MLP neurons of a small language model. Each row is named by its layer, matrix (down: output weights) and neuron, and shows model dimensions 32-127. Each number is 128 + 32 x the weight over its row's rms, rounded and kept within 0 to 255. Numbers have three digits each.
A block is one neuron, or neurons of one layer that tend to fire together. After each block is what it responds to, as a language model described it from the Wikipedia text at the highest values.

L9.down751:132142160177105109088157116110081181097141103117141192078175085158106222115120167086072170111155124108123098152159102129166092157165084159120103172151145106114126147109203118125071144151139147154159189125151102164146122098136137114129132075140115161093166127164092128192118088131145144102
L9.down864:132110135136167125137142103108066118108104166124186109175129177095126144075100108101113108119153129126122173080086075069152111110175080124129142145176179083123095128105164138137103151158128112162115162188145110170107203151135087139118147135112110120095160114183147161123105194162125129102
L9.down1023:137060153155151150126053072113103139135173161116136150147114144120115124161123147153121145073134118091135156153128132129164146116144115122074088135052154165131161128117100169126219110122098141104092149084158143082184169081175129114144079148090051100174124145139123100078163173150212144114
L9.down1222:104145161170080139134166093116134118142156149138134139187145167138135151136150160089104097095114125150109177166112075108146203149105072098121165173149163129138082154147134156199067129121111170147100156133164123146112128137166115114097134080107090083129123133114138109138069143086128138109
Description: Final subword pieces completing a split word, mostly inflectional or agent suffixes like -s, -es, -ed, -or/-ors, e.g. recept-ors, invest-or, track-ed.

L4.down910:095139116130121093136098072163109068152140138118186118167159106149128109152155096171161094140145073081135126117157092168132143156160179131094115126120158129188146200114172116146092140125166068095152129163204169171208112116139129087093089154063115132119107138070149130161105127149125092161
Description: Fires on the first piece of a word split into several tokens, usually a consonant cluster like fl, sh, Kr, sc, bl (fl|oatplane, sc|i-fi, T-sh|irts).

L9.down150:139121155133167133114080092152142189175142160142134202170162142041143143092138182079122151169139101150139147159187114110123111109125100104140190172117147161124074155107114160179102120151162080152155112137153106130083089091154095121094107091156108118095121094126122101128092122131120161098
L9.down240:062137050113070115138098172119051109131175092100099190162098152105123127179129096099143105171120140139099137105084075084174139173176102118131116090157151187118146114145181058097186112130197120134087143106177220073065150139125084169151186134125108142158150107114137117135127152135139139111
L9.down525:105126173157128095094122125134137142157163131048107160131140154110106139087174133078108077155089095160093166137176145113138146093121094168127136116136182135042084144064177190166153173168152128152135152136144153146079092137088069123152148059132107139108108090106127145121116165120073151127
L9.down665:096158105108114124144118186090147108146191099075085179105134147080127158166131109078141091222104166119130144106167096068118120178156139162141105103149097145095135088150106098180144157106159119145126096139122153095048179089085071152169180086131081166130104106126123109125075145105147180110
Description: The comma (or closing word piece plus comma) that ends a fronted adverbial phrase before the main clause, as in "After going undrafted in the 2017 NBA Draft," or "In 1974,".

L2.down86:121072145220167123132166139017153174155122186151144162115117130098154148222126114142170120117088094120160121087141127105033096147115121190162161157087147196157139143122125114178187098165099066123117039154155084083150123147098135147146122103146164104115075155121208110137213126140149122138
L2.down120:148121138054153159123135157073128102135114138190156120075154140109140109161205123123132126079162122135129162129148110087127108172129133173134130154132157143121117145168126119093140066089076096143107123109122120137063124147094074159121135175140138116126091163118138148162174094124153184181
L2.down124:125150143167136077164101127126137122139133145141198064116153165154143167153118192129155136130166147136123117129111113137086094151133125101103088155159163141079116141107161145167077122157076138109141072095085129117088159126132165145107094156141136155179130118113126052121082106162199123066
L2.down248:138137175115133120163128125170102061161168149169193099188148138092116141160152217122116149138243145119164131112143107113165091115146148095121167083087115102100103107168120201160140138118145146113112146106047123162119130125141066092128135165114128140085105172168174126170099134137058140161
L2.down250:107153172122150127147100114169114104147137130139174135182113138106140120144162226130140158115250118139164118121138099132153128131151166088073171149082140081076098139155113213101127136130124139144136171108075115187089132091124075089130105158097115141058082157185132160178088103096057133131
L2.down416:140115129080133095156138195129131080140082103148108190107112058111170103171147137092131137158177117132126085140130101149148072125128126174105167097127168155128110197116107099112143129158090114168163119128061121109105130124147168136105131201131088108156142058128097108132074151127122096128
L2.down446:152152169092168086159100101121088107150101065101095163097142123076111127156144112134135140174130086152095175133126111117146131097104053160100109136111139127131125154229118149180125113076146197155091160074158062155116114112202179096070148105101158139107150153169153092081124156149115106172
L2.down495:162197139127143103161164136083096169133151097085121243115161062137091145138183154070083111132133115114119140115127166122121188122173143164117112155088117169132099150128130113130127139093122103169084112116139128135096159131131116142093130094146101033112145123103160099087118053083146116110
L2.down766:148091121105204122155132224101154116115081186126130187131095127089154115134096127159121089189123091114104106140109111149182098141156063141137168110109138150108117151180091129151137131118094183110101167118039106124114145078109169121161139113147087137178194080140105163117100091129123117170
L2.down829:107129125137184081102156175130087192145147167151114163115124107071164124119119087130141151145132101151154127155102148158188129187117155154111135126099160126091111101075110076109147135191122103154141102090089129151167155110171081160139103123116132148124135158145096132110204129123129096107
L2.down865:105128091135192160154150082140128197093122199138185080130171101153122158082158164114134166156126126167087125132192102109180155119103138093118119144122187126154070111124123142165153121138063137122140104132180154179095098188150121152143140166142127158172140118196128136113155080157128205059
L2.down944:144096154102121124123110103190123132125153099100166117179096096099139119142199132157138136074129105112107119117145121169185143106109084179111157107163195161037144145141124102160092118110087059123095137153144122148071114088159120104173105161100191069095094102149128091174214126133131136182
L2.down999:168123171143125152136154099152151167102128110123102131082154122079055138096113065124150139144155104171156109121107142181125063134108131152152126116108155133070126058163118119192196079115134157099143147089120097129085173148134113143129109200135134150062104078172103117144051136142165166142
L2.down1322:087048117217129099142154084052118165175122114078088152132163141116127165146125109127107083188048090125161081156133136163088131097160143124138115132075171178163124131073104127150163128135157123137123121102143049113123136094148138135132149058123146072166191174143177122094160126128170120100
L2.down1364:068085104150159153133142119088090113122137185111157066111160120163175122091106168086104130125177094142097149128130119124157175132126111110106119105149168150093110091122056142134109122149114124130101142116114146149179133154101181140086125208153099107127067127144156116142109089133159061149
L2.down1433:118136150125084141184116173133089124130169129159200128160147113165098114171139186150072147127192117198151129099136120130150134153114105150106131164111077120150106133118177140111091138105161106138095114165121104122180085118120128085065100159129135152059126125121082113110100122097100120209
Description: Word tokens carrying a trailing comma or period that close a phrase or sentence, mostly years ("In 1993,", "August 15, 2013.") plus nouns like "River." and "club,".

L9.down700:150157130154141145186125121147049146097097111120093134136113043154142112085087080090088164121180056101155161102090189090140136103095084110127111201069160084091105164091110186109081062140083114140094162120102123099166146134070132149159108121140161143156126132146114142092131182152103104115
L9.down806:101112159184143075161145117125089111149138137089146171140072079146138156107135124143134159121176137083118042132072138144125106111123127085148157181121110118189135176152206157156070175092094135144141130124027107166167125179163125162104132116180127163057115142150110150146116080140087146140
L9.down1001:144082175167111125112101103180118132107081120145178139131106144125163166123178150147146153162184084043077086121116135073126170078172103095181151125120142105168143123121116172115106140100126125089142093155029085178157148084177101133114096124204115112174125115171109099114095196110115110149
L9.down1487:155113045082140137103067138149157144147136146094107133089077109129086154181075066160176126087159157087135055105097190098131143132109155117132105130144139175172125125127098093134177130099143119156117122106131108057119155118146137119118124108126120195168135138162115180074136171143153076136
Description: Abstract nouns or noun stems right after a determiner or possessive, often followed by of, e.g. influence, love, faith, impression.

L4.down442:173086177155154081153123145093129130126153156109177106150109140085113142168161155111156108143101115164138171119123138089123097077140182092118112101149150159067139085105128155136124105074109151120137119173156093160115131104127089071166113065142157121099096160105159087139146117138091172193
Description: Final tokens of sentences where a word piece or word is fused with the period, often ending a paragraph, e.g. dec|k., Cub|a., noth|ing., 187|5.

L2.down98:148135147109142120093128153140173113111134129061116128170076150101171140104114090123093092136182133116096109151121192136140219136086113088167105137126060109063125110083093166156088168136130170097135224038116056118137146109133143133134132122149142125124145098142138084130179146102120051109
L2.down306:149120176106112123108174125043104034134124079040085143089099157131174156116138070149146094125134111098142093122134127151128137121112063147108108176138085142094119114101187137141157097107152146123108096089024108086085170124208078111110123149132180115103115098152170203116083150145107133108
L2.down435:130093158110132158125163131128084124098167145080096143089177077158181119118100123124085100103191126113143087114101120117079089119112119140131092113097189132225122106133109147113109124128196108175090158145084091112127106147102122149176141135159154068107122173138091125145165164125129134072
L2.down500:106107199095147157153136118147136172158090122085122126103103103114151157130082137151129153100137100095099114123116149108187163134076129097089118148126122145106055165124113144123207114182159116105126101137094082127101071085146107085100184158117064148124137180099135102151107141108113107089
L2.down562:145110154124152152076106131105085106097154192142152076137103126136136158076162121134103117118116116107120118139130133071124105120137173151068102081106107159135096112137110172139114118174177178149120127109121068151103067105080167102160100151141081112125119165165101124175156135159163183124
L2.down611:152103121208156087172092154155127118140075159118142110138137111152138053164124134075067164146126104131133130131115160152131171083137073113169076079119149090106079185159114058110065153135123109074142178129136140143082144080119151196162160098118049144124184143147101138110091128134116132069
L2.down627:129063142122099117177112102098137122131155127148091166176152151073158133131180099103106130127050136134091075179132091167102155124136101147132154126081118046163131144098090092158109141141142118089130096110113064124100096131153118093140104084153151082108128121115182102124139142047119085116
L2.down674:102119147144132162143139122143136131038129143134071117170100143154160151091155112127113085123148087127103090129081130158154172081177113126122156124149137139145121142095130168159200126148122125114162122159110176066164132073130165150169128142072155128103113189109150192077142169183144150155
L2.down712:121112198113185113127124112157139067120157197085139150130085128124084134142168090139104130154158136117145150128138117126096088152174118108113121144101105155142117133179121131178102125148094141099123102096097075119139176126129121091144107144129114139143165185135173100121077142095161196124
L2.down1008:173074134108166109129082117139132149150161163119208152108077130073071150155180075104128192133138149093150128102105181162135115144074162133119110103109172070123127063124094120110156167166168090129108178122153077140101117115124137201136112216151125090128067098194207108064122114114093133125
L2.down1069:111115178088157108143156141068126114154093109189125110149134157132091122133186128159136092160105099177167095160093121174104084130189122122121127174166129125146125119108125112096151153136214164128143199165064139138112120133151153146181135139202095130103110160162119131018129112115129111137
L2.down1078:115111186161121087145123115130108123173138151091141139122143075181215105158161124108108153090187111087160144072155209051131111132107173123124098084127080068124129212102116119162146116117154160083146120158114086078043076164135113104119087155166062115204105201184124107163121085177102131138
L2.down1109:162122141093104113112104079183146129195093112134149113090158128095136134115120070142090189093189147140126135150145130114166117131143139158129118101142084116109121213159099102163104136145089133156059171053090144098114089115164082122143120146048081150085120134086100137075128152122158148093
L2.down1389:119070143107123091145142137091077141109159114101148156130108201129066154160120113148077115126144081131168111160093130117171139122131153169118065136142136105113099132151183120113186116071086140087133117096154097119084107164082129135171092163112134132111144082139140133113154148184133132127
L2.down1493:125115120116095176164186104114113095164101128080133131119144103101174134194121124144107143089115102099166107144130151057163130119118131115142128140103156141144123082070103102097130136096093164122119173160184104082124083135087132121171148134122094115122167095100132175148098207094122102120
L2.down1508:100115161105116150156107109110101163105128116119126171123154120170189148154129184181099114148081196191137129139135132092143131118187122108133112144068049108143088162168128092123174166077104173132154113157139122135090120158106101141149146111145155130107112154205096103163140154154127169151
Description: Sports-biography and results-table words such as played, led, scored, qualified, assists, season; also well (well received, as well), French de, met.

L4.down531:095130141110114136124164178181145147184129107146140100151146164203134106175166156117134113148127078125045119127133154112110093112203094171121089113152145089142126141110142119123103129116173130140103118148159150085104138108136102133109158081132090133128112173134117064162105160179165154124
Description: Closing nouns or suffixes that finish a title, name or compound phrase, such as Modern Family, psychosis, Civil Liberties, King Cup.

L9.down121:133127133172128110107114105207148170188112056128126159111117114132172173062145134135144143096117075117078115131089073156130176083165116117166126107126175116184093097154126176121074095165132088128136118130096096190184128105165129112095136099108121121125131166131211147191165129081153131143
L9.down189:104173166127132078146128107157053187123179132094117124092147069116147141109142153125116113115118083084099167100083148139101110104117116096126084152152118159213118102162169107155162152097120130100148173110125164025113141148103101168161117107107179142134186088151081139158082121188128128097
L9.down228:136102150153114100172114162156080124112121137155088102091146207073162139121155120105102108164108098187087126167117156075110122086179116097118188185083133171129171089182089145164119098111073158093121110121140121228102108137145151136136126093113105120155134096089190171098126137166071149138
L9.down790:151074124159136158107126126137129132132088139069182136142139080146122148054131154164151128072119108140090130101139144136128122085182078083143119116159075141087065142186099100176129126130131138114042102135146161103073134115148125089152147107088106141159111127161057129141143135198114088087
Description: Short word-piece tokens inside a longer word still being spelled out, often after prefixes like out-, un-, non-, re-, as in out-c(omes), non-pro(fit), Pl-ac(ide).

L2.down115:134109108154127136149113101152109093144105150113105092119119068139100103145161047076173131121115181092113106169103076126138142119153083108135059167142150120125107112117123115083107152128186150117092117198114161176138150090100084132105189146138098111093103213152111115141101131101159220070
L2.down366:175140184065122135160114136037075059142138169109153158142130102105178140149134110122079155151143071157095131128112133103166086124135138111144128138140144154140120121161127149115071111092123154115121112102065128192108171128145118105160109085166103107137118110187157090154079087119118078111
L2.down438:146163169162092144150155108114146117156103167060101105112127134173136105104105095127159139133127186165129074083096119179159125104135127106068110060123137126122136102057100196129084181094134162116117138150082168106119186188112101147158110091136122157098135152133121150181179101165159202088
L2.down491:121144160120117139176138106055161094097124146116135179101144144102129121131162142167083103191117128163140121083131168097198156083126153090106099126122120153098160148159103113171172076124110185085093165139078151128122136102164109159148153080137151161142091126131136089075167170139172115062
L2.down595:155131157163079076105123134081143091167106129103090131130153084099143137097158132151109139135130156185169121151106107101111080099159041170149147105141180128194112095062164099095108143118138159109108162166061148159100122137102219163118174082191088117121169077097146123149162092156161170104
L2.down628:119163111180069158130093074132163141145140177128172131150136120100122120113134067179162147167168157148108165127085109093103133108169134154212156140116161024141087118152084156086125121135106175079183079114179177116128140121149183075107104104100138123059159106161134157154156126121129177075
L2.down669:156162148135112142139157091114088106108106129121129125119191118148177133145100083086119135103154155095119101163108091147131114075167098107136116144091124102174136145125114113112111145112117168104134101135147162114119132180151156095131146100136120121104112156079186164143112102159087138092
L2.down744:074143130101111140161127132114110076183134134093106109142134074128135118134124098160163148152083159070056072129089118118166132121193124112066080161174141120137106117139117080165088140082138153108103095133126162076159121148120081102126151149129191094148058137145082085143155092108146166063
L2.down835:120167138148177157134124168195145083091094242062159093136086109114091138062136098116172104147080085120123154146148103117134116196091078084127168129151153145134139103209142151137100127184102113160078132216132159132142215122118078109120135167133137082132173095126128132154124148109126184062
L2.down961:173074144124101114119142117155094174139123149147158100095112123079094197133116126116187127207141109165039106132140135138086171143126084194132116114113148170187134137073155196047150106108162109089040165094143172147119155102140127200163137115172166121158151143206136125072111138141142080073
L2.down1007:106150199133158154137148115025156032112115132162107161110107153114166161123136102130094139193068108167107172110087120082175125117101122110152137141129127184126157126141135116165162068153094155142043176121095128125106201099159174135127145079139081104134117083107118079127106142130183093137
L2.down1189:086132120099134131135085094112112135233130130132119146111129147086183060150119139187151149104123181174119067084068146187116125146108072162113103194138169134171107155135159116108156174087099122105145084123117118055144081133083098140045128136180117096108142083094076157130177130079106144165
L2.down1212:086125099118123135085163089124051133176163130112090128129132126142125120118100048161121147121112124115056123106108138165105119118183121116158156091152183155137119139099138105097076157137126169146141082146134146079173129111122072136144138132128127126115071132131095149122163095123151149048
L2.down1373:095202141137156102137126047174137108171131203139112170098192130178195111097121099176092107112143093146095114096113127174150094173137117105120134209143116159137083144169134157054086175121120106173174109083125165163077145115097104170116108129100122126090117089117137101125081133121129122092
L2.down1420:153134123137144109082115119123191102149101070172099138134130122158129135115191094113149165136167162097083061189134117110159117114102058140106098119130149080146110105128124130098131115117123080129120082150103135167115129095104126120127141094117091120194135123115118160137144119119186120139
L2.down1484:143180112102163167171136092097090074073152127113109174106122097144102150105150129114098122127128128142156096118104143093117176089205149082146114113169112193136088123129157143158124144117132149048156149176175140140107131083139106106169186105167079129163062139090135145137147117106139170092
Description: The word as in every use (known as, served as, such as, as well as, as of), plus the comparison words than, like and name/named/called.

L2.down235:105166108112137112160144098226160069159155209163160124136134112110164076090127086131101173110147113121131115106089093115118171099159130094123151142114131102095160152170110092129105114107127121108053199120112091157138133071122151124092162097071070158130101158171084134121118139165049123096
L2.down538:091145112165102105094169174099170158080149117108208157144124105081068066103106166117087141130123185135091193106122135123130109138137084133095091182086180096103126151105115171089166148121127120126167138179172098108125187140116103123106129141065080154070160188125137105099146137141063103063
L2.down541:107127112180167116094110117185115122149073101145190105122134132118086187178085139146106207131143147149151159121153160197116176132093117109112118104084158125138111134100114092157117197121141096045117093163081123129068098088164159214060147161203088108113128136136143128153123134186167130100
L2.down543:147111116128164050164117122113082092132157169161116147123168149165179148074124093150096168110228123119140106123114132073154124096168131133142128145172117068141116125165113139119141125123146095153102147186175103159106080130144105154172152100128110131105157173119132094076124139081075140161
L2.down624:129094162077132133106104137107167132098103149146149120163181155132100107126106094091087120174139122219118149166114117116180151147156082152117160144140215112091148124131145182130062162122094185124106109146098168181114117137039113148138139176177109193176082108170099097115153138172165104115
L2.down673:136121125127115176146119084162136104108084048103108116078139071186107145114087176186161132139132104162130170118159095108198134143135157143204169179115133135192117127146065162134151105101151101099081145166102149150151192105094137129149164029120164108151201105132124172045102133114167155099
L2.down728:091095171150161160119167062150128157065115169134149135094140083085117135159123118091076168145155115133168109060105129127142166144093096106082131129105085156095077106087157092063145158190088123116131136214063114108126124104083127170125148127163105111093069120111077175137087181101123090096
L2.down769:102100137139078109147095060098147126136130180162165176127125117093145108176142109125215156101104162096112095107101087111105136184120141055093103109123104128080116116139146115071102100120118082147126039088130115076081108138212093134135120128159212152206080086133132126128087155142171115181
L2.down885:136091075167088108155132084154105138100163190093082194167090115147162156139078153135136157123169102139052158144129105121155136135117046076078109195126105165143125129141158136154140117152094176102191110102134127105177140106127116115163151115132149104139123114170188199129100146078129115143
L2.down998:180132140187102131085133127121096135145086073154096112111145123152111107116145146090113071158114079135158162086118127065135109131101133124111073181183131126210141160069182096127108132108158148142117125077140199175145097133081162082129102134116159161102122138171124103080149123099153173174
L2.down1011:110154136112099108120130180186097126096143172153073137228082166114156085166102174109168131165124134116107144100133160163121114123118128132085098028110102109145114095160101136144059132154166101133091157141104098098162102108120180093141116171124117127135176125096116085148128132128169165104
L2.down1044:101105113113143092100136179140116130183126126145115133158128176112092117137130183118121141187092188149183183165103148179125125101163095151112146087120145121097127157142186063146091160142187109122143133164101129093096124082085063127114153165151111140093116157136138107143141114153132105185
L2.down1138:100175142097102088137069093178109071143117181123143142124114118096170135117049148088154150090102163183078140130132142092181128141179095100184086162094175121177129134101125097136161141098093092112107123150100193072140076127149152135132171127151131139155167105158120094145143157148138118052
L2.down1231:125201142102126132136118160092081042124127107137112196119101141144164152166162122157089080143143113136130124142125135058142140096138140126137114132116102144095124115138127149140114091136158166144091128133123158149118125104162091112209141028134076074162102153091165104057147123117159174129
L2.down1232:112134113144107083107141109123129118089137112124126143210115179150163128139084099138212152163131128143139057121144137077129148103115175098078107070164175103173100176165089110121077149130132133124110177119159153034088107157117127152124166194131140082165128138143164149093053175101126138125
L2.down1251:157153138151151117115115133094089160051172157190209144149156125134207141150113145131167163182136152145092044161169104115141135130112147109108116118156092111132097075139131123139139102074108069131129072107108120137127115092087171183118146116188128070133092066097101114092117123147159118198
Description: Word-start tokens on selling, money and prizes (sold, cost, prices, currency, medal, awarded); also verb stems like react, convert, and č/š in Slavic surnames.

L2.down38:145124161138085116145134146141124080120131137124121051124148135159132143089066137078087091135143117130080120163070111143164168087160141118055077154082126119156112125150126116173159172168127086144116124104179080096099132138102090151122146064122152158145104160070157072123117175138156164106
L2.down314:086102149154108090147150118156078109160158127143106100169116116108116148143126166135056147121103131127120139046106128165091074159147108176116103067198156115165148169150095126097163129072090193094123057153134121114155085113139115125155130071154107105167163154204130132162127081131146112135
L2.down351:114028120197115092095119133129107167140115112109067171110116168104112128154080180109174101154035111089071138147060159151113092126174159106135132166132101148121120124135105137101096096124133150170132064160156090152133147112116094160065101086105117101137104126121125108141099138193149161063
L2.down424:155132163108066128153087142160123114085107128105113069199092136122108143099164178110095137137126130150119140104109117162163122116173158102094089153186162109164116099217103166137148131176156158116094185182045070111056159119116149130155065108058077143143129121155151065148132111137169179102
L2.down450:114128110148098123120109094110058140147085088153130150159132171125174094121126139101119191118110093090142060072115156083168161141105182128147121118129131102137124097151156096118108124125081144087136125111101111123025094143160125134136113097134186140154150103157120120196131142096069157134
L2.down623:133096130144139139211109172149085162096147093166096103150149111145163128143148129132184126104121142148123123074086147086135159116068134123074097152164112130138126109103107106129117120095148084115118138228088141111104139154158076137120142111116148119167161091150133111113097078147178149079
L2.down795:179097141139117122164170129180147169116147114155127105158161145105146138141110171101087115113126130138162129199106126157132109109094159185121033112104140174152108186090140204150101169163124173143116130101086114166088080089086054097081201147128129134152091137107168111143150176153119112111
L2.down892:125107120177114122157144182157118165092065101175146112096117138123103171083095194125092118128072164096109152183146084095178133104100107070130136173057042129094114120128136140146121127134141089115140150186098107131148123145048148136097175041101095099162146128089072164144079117168111129154
L2.down1119:138146136161128111154109179167093087136163093146123112107121116110143090049155143138113202128113154142146099049080098107157140102138127171163095086153169152164132102112118131095131128113162130130076099198119044134070139090113115155111128065079031159207140115143143108139089130140110144078
L2.down1151:151123143121153126140195162133115113110160197104129173181114165070096109136126094127168175144163099147083168120066110142088155147103140158179166079058108115131095121090134091117178171144151172152156106129089102104080139080103041187145084192114145124092063115130063133124157105168173103145
L2.down1314:162110094111113146090134112098089161136115117096065104162079105172162121115122162110121185142157110134078183152114119127118122136125085130141120108142154126175149175208152124115111147162151125108095148138097111140073133149163180082103137145121155038111112134159120162178068150110117129139
L2.down1404:119113135145157127108153112120075111162105086106131165123145173109162129131085161132113139142141137183143137128119134067144136132140091106131102148082122191166148098146130103083171089177170128179180113163150090160134126098118156119125154096121174139130058072167110133114035134101151182114
L2.down1422:139098154155119074149129143139200098138125133101056107135079110111079149090161175107194098135092128087109169166078096125167152142137158160134090122124150145113150112083089127100067119131123127123140118118154133144118099154112157124076111144111100210160109118217153079170110081088092047118
L2.down1497:111108140142177078149105124186183079150109200057162162080146109112132122126118055140097160174131147112160116095095118139098056151133135192117106132112134194140132199124163168125152132108139139126117102125083102162127160150105138101162157133128169166186125157097112089119139213113142114139
L2.down1506:117095130187165119156130102161102155160078127139154124105124175184106096125168126110167134106083104143125114047096135077131186105107093101142145123130202184153095127116088206112162134122168134149132130139176058147123066128128153079144219106100131166162123142150048056093095172209153133183
L2.down1521:089085130112148151140173132139100171134125068096178162172126149142115143127090143102064092118208114127096113139130127097135145090159066167110101164089127102205127095082147099106187102090087089184125122080134090105115138155141161136155162096185215142156155132112085090058133161125138164150
Description: Final subword pieces that complete a multi-token word, mostly suffixes like -age, -ure, -ment, -ation, -imate (garbage, Adventure, approximate), plus date/Time heading-words.

L4.down649:096122137151147141119153086133165115114132138140109179154155138215111109171097187110057153120101122151094146080093167151114141137149109134082148150115165146163120128115172111098109121096106147143169151087095138116092112120142123116129114123121133100129110121151123157190068131176170076116
Description: Word-initial nouns, often the first piece of a longer word, that head a phrase and take a following preposition, above all access in "provides access to"; also flow, request, contact, away.

L9.down442:108066149046149135134130135163104146113163114168132141109147190178115146128146125157125134138104129110105172098127084113140183114171103155147168110184122079103165060159105168150065110181174124113122094124135146144120165084123125144158142142152146095178171146149107096097127186062091138159
L9.down577:070136122169085125138105062154092136104124153152165077151156188130140133148178165140119076123132091125116110095130118062123139118111133113113161141127111155106116069140147134190109125148177105080115173160154129136207209212185134172086141089137051133140189161248122162087078192178111087134
L9.down1176:116172176145146175126143067081153125169102106100132149157143086169178116107129178131127128127129109155117132182104200133155074099102137146136119205165114141177146114147164147095138151141173142091087162125173080149142155178132110126125104132143112121147161141129160109172094170197136148079
L9.down1194:113165158105136149106172114158182109065202120135151108115162052133191186148133061149085138116055139146147137109064134169142144164131158192081131113149133113118117173128153140147070159091105063130083158142073112179201148121182112145091119119150122105132133158113092126129119107084123114116
Description: Function words and table cells inside footballer career prose and stats, such as his, the, he, after, and club names in appearance tables.

L2.down93:135128111144087069100154094185146096192118107157108153119131164118185085130109123143053147241065104153129161064103099101141138102128111156153062153122097116138132182097153122049101135080145161117066094101067107143179133094148113095116118142177154141112152134111119145162114120095145095128
L2.down166:086126119084137165044091117115141129131099168094141111113116156088139173089103093119149112158134157152102154127164156201073164151097125082159156076152134141121147151064101146089077159097113121164136092159108163135097117162103127189164117143078125105137132122134079128165124119092190127179
L2.down224:099095167138151110121129103128087105104117156101186164136147105061050146131071125171137173115145065158120116165140146157130114124165139124139102125037195245162147085143157096145122078087178181105107122123107143151158085097116179115127145139149100110110176108145133115144118148156126154129
L2.down260:176146118143101128138152129116132093141048171098117154087145119127127093125146075120203168154143136133102102125106079032079098176121175141165137149093057163091139108123091131136100169149181139092130173122152133154140161094114190119121149169182123129142120092108099119150121137157195148105
L2.down429:084113149111155122167174100183090137088097206163084150086130157125135136123133072152140140114169160128164138118149147152115131144131124134139152167096147194099150129125166108098115118100168110114099126160101149179141082069094120106106138143122106133165125138101125091067164159170162125134
L2.down557:116103188139075113086080116105121119164114130049149140148109046137098166177108143129116129087135232181143103128113126186111106149183103140115085116125142174142116119169148139083134132176119117135120149088111112111110121154112102162171153167118135104122058041123103096146158180152128110182
L2.down788:131090133133150155148134167117075141121165117106115123144105129133142138131130140113108137132102164166129049127097121131185087127087114090163181134083126163122124068123145128176118109124116178109114088096107094114102143118142094171087096129135132125142147069140150081120201125151098088101
L2.down874:093096148182088113135174169148143121107136108150168113150099133085081197135129176134099185108150153094096111126175145140172157147121098136177095126164128083185123133095130142136136154106105134113125149108123143110096146120107143182119187094111106100189112123191174100177149143133159156112
L2.down1003:127108112114135152152110132152087127217153112071053162110127107121105052157084152121106093127123115076096154121129141162138138167068123153144103172068119188118137107095122147174193102170107156058121116135165070121146165131076083122131103161148181115148051144144124123113122082120207103133
L2.down1057:063114137162122089143150133157125138085180107140105155155179104135139107112113133151155131176127110149100182152132125087145132102152061177141174096086134140114058115080146149089166092076197203098111129120160165139161088165061135103101139099115128106159114079098141129160131130118153137216
L2.down1100:118128122138115092133121142104176121158128176148116142167154106078142149124126117110140147118183162141147119072084168105139146109112109128201154116144148143159103139131149173098122184151133176167152147140120127137140131140130167097093121168174110098122142154124118131125129167114151156145
L2.down1123:080116094141071126072150138138124154145131109105073128164125160098251176176063131170067161137148084086131134179114099126140160174088086118119101116144133177174160128114159149177129132101116106092098128148177091127192096091084179095100131134132089117108106131110114093166115064114113088123
L2.down1149:138132124153120123128157151142114130182145100197133151148072093111113170127158128170063127100162123143139142108130136074200100156127087094155119114109130186193114092075094087100121152136164155129158143130141052159148121170157144143141142178137112126144122105120079114096131174149103089069
L2.down1220:150102143136152106100119156127122161073144111084094187170113146057161116122149165153161141140111080152131102143138139173151163124160091138129109136122133166200134159077120168089067094115164150115155104088132099129086128078125128117109135085122119133126120070170129144149147146123139135127
L2.down1277:132112112155134123092133133156148146084120143137184149108112127073108165117104155164129177085185107128134151164121126179161143150113086131137138182045130221076128096136104122130102134143140128096140116075129137119139150127149135128088109188139144121125120116126075074111150156099134118133
L2.down1305:100187095154111148109163143174122098148176081189120114103173140079163168117109174142109167138158068132147148099143117102139112053162177107114148101144158161132133197083138167111166116121175110149132101140124178099158111119122144118097125125158109104096221101172146126057153187078190141095
Description: Word-initial fragments opening with consonant clusters (bl, fl, pl, sc, br) that need a completion, like Bl+anc, Fl+athead, over+fl+ows.

L4.down314:149109119084147149093124207072166091161112094154128053134075142120164152158172143151192092103090093154119122079079116138153093136140168154158139147110097127099154052169090102168115107181138138202129168127175146124111163078186103179133066174084112160080106098160152115103167135122117147155
Description: Verbs and nouns for creative, career or production activity in biographies and media articles, such as played, released, shot, built, worked, performed.

L4.down749:068108137135136192095165178114121173188156067103140153098117164158124118176142060115143127151138167158089107140131092112101114115164114147131150089088063082056146101112095120080169135132110176114121115187152161142151132115128131132128134146072137110143115137134141104139146115136091123123
Description: Mostly "as" starting a clause or comparison, as in "as well as", "such as", "as soon as", "as the crew"; also "for", "than", "like", "towards".

L9.down313:140077150090063144139125140121190119093157167142165091140154159133093179138166124124099172128194163135104163128123077144140125085116163115163082156147151141149081152123096140121073126135123105099136097110116132101071107095139125130115159177158054121081079099135124148112115082157098091140
L9.down314:171149163111143091104155144137072113111118170156167114087119111100125161063115139171135126111082142085208138122137138088118145098135106122168109099182156134167106179130147104110088141139097128143070115144068179113143088115107119056109104168132160096144132183119141140049133181105103152126
L9.down906:130148076086114111134120149101148100059175132168095129091114163084149215070148126093180163147079136179134142117099129156145088118119112095135101153100120124172156160090150089157142167147111136116163136121155170162164096151152156067091135146071172118103072198120153160141139069103134124151
L9.down1459:102130125171129080116088161127157118131135084100092162118104115087124146160115114116159115181119185154110161159165113153117116081111115151097161135101055165112137127151139147143119186128159154086167096144084160105169099102060153181130098104089131093171135136137134142140082092132150163121
Description: Words right before a description or role assigned to a subject: "as" after described/considered/acknowledged, copulas is/was/became, and "is also" or "is considered".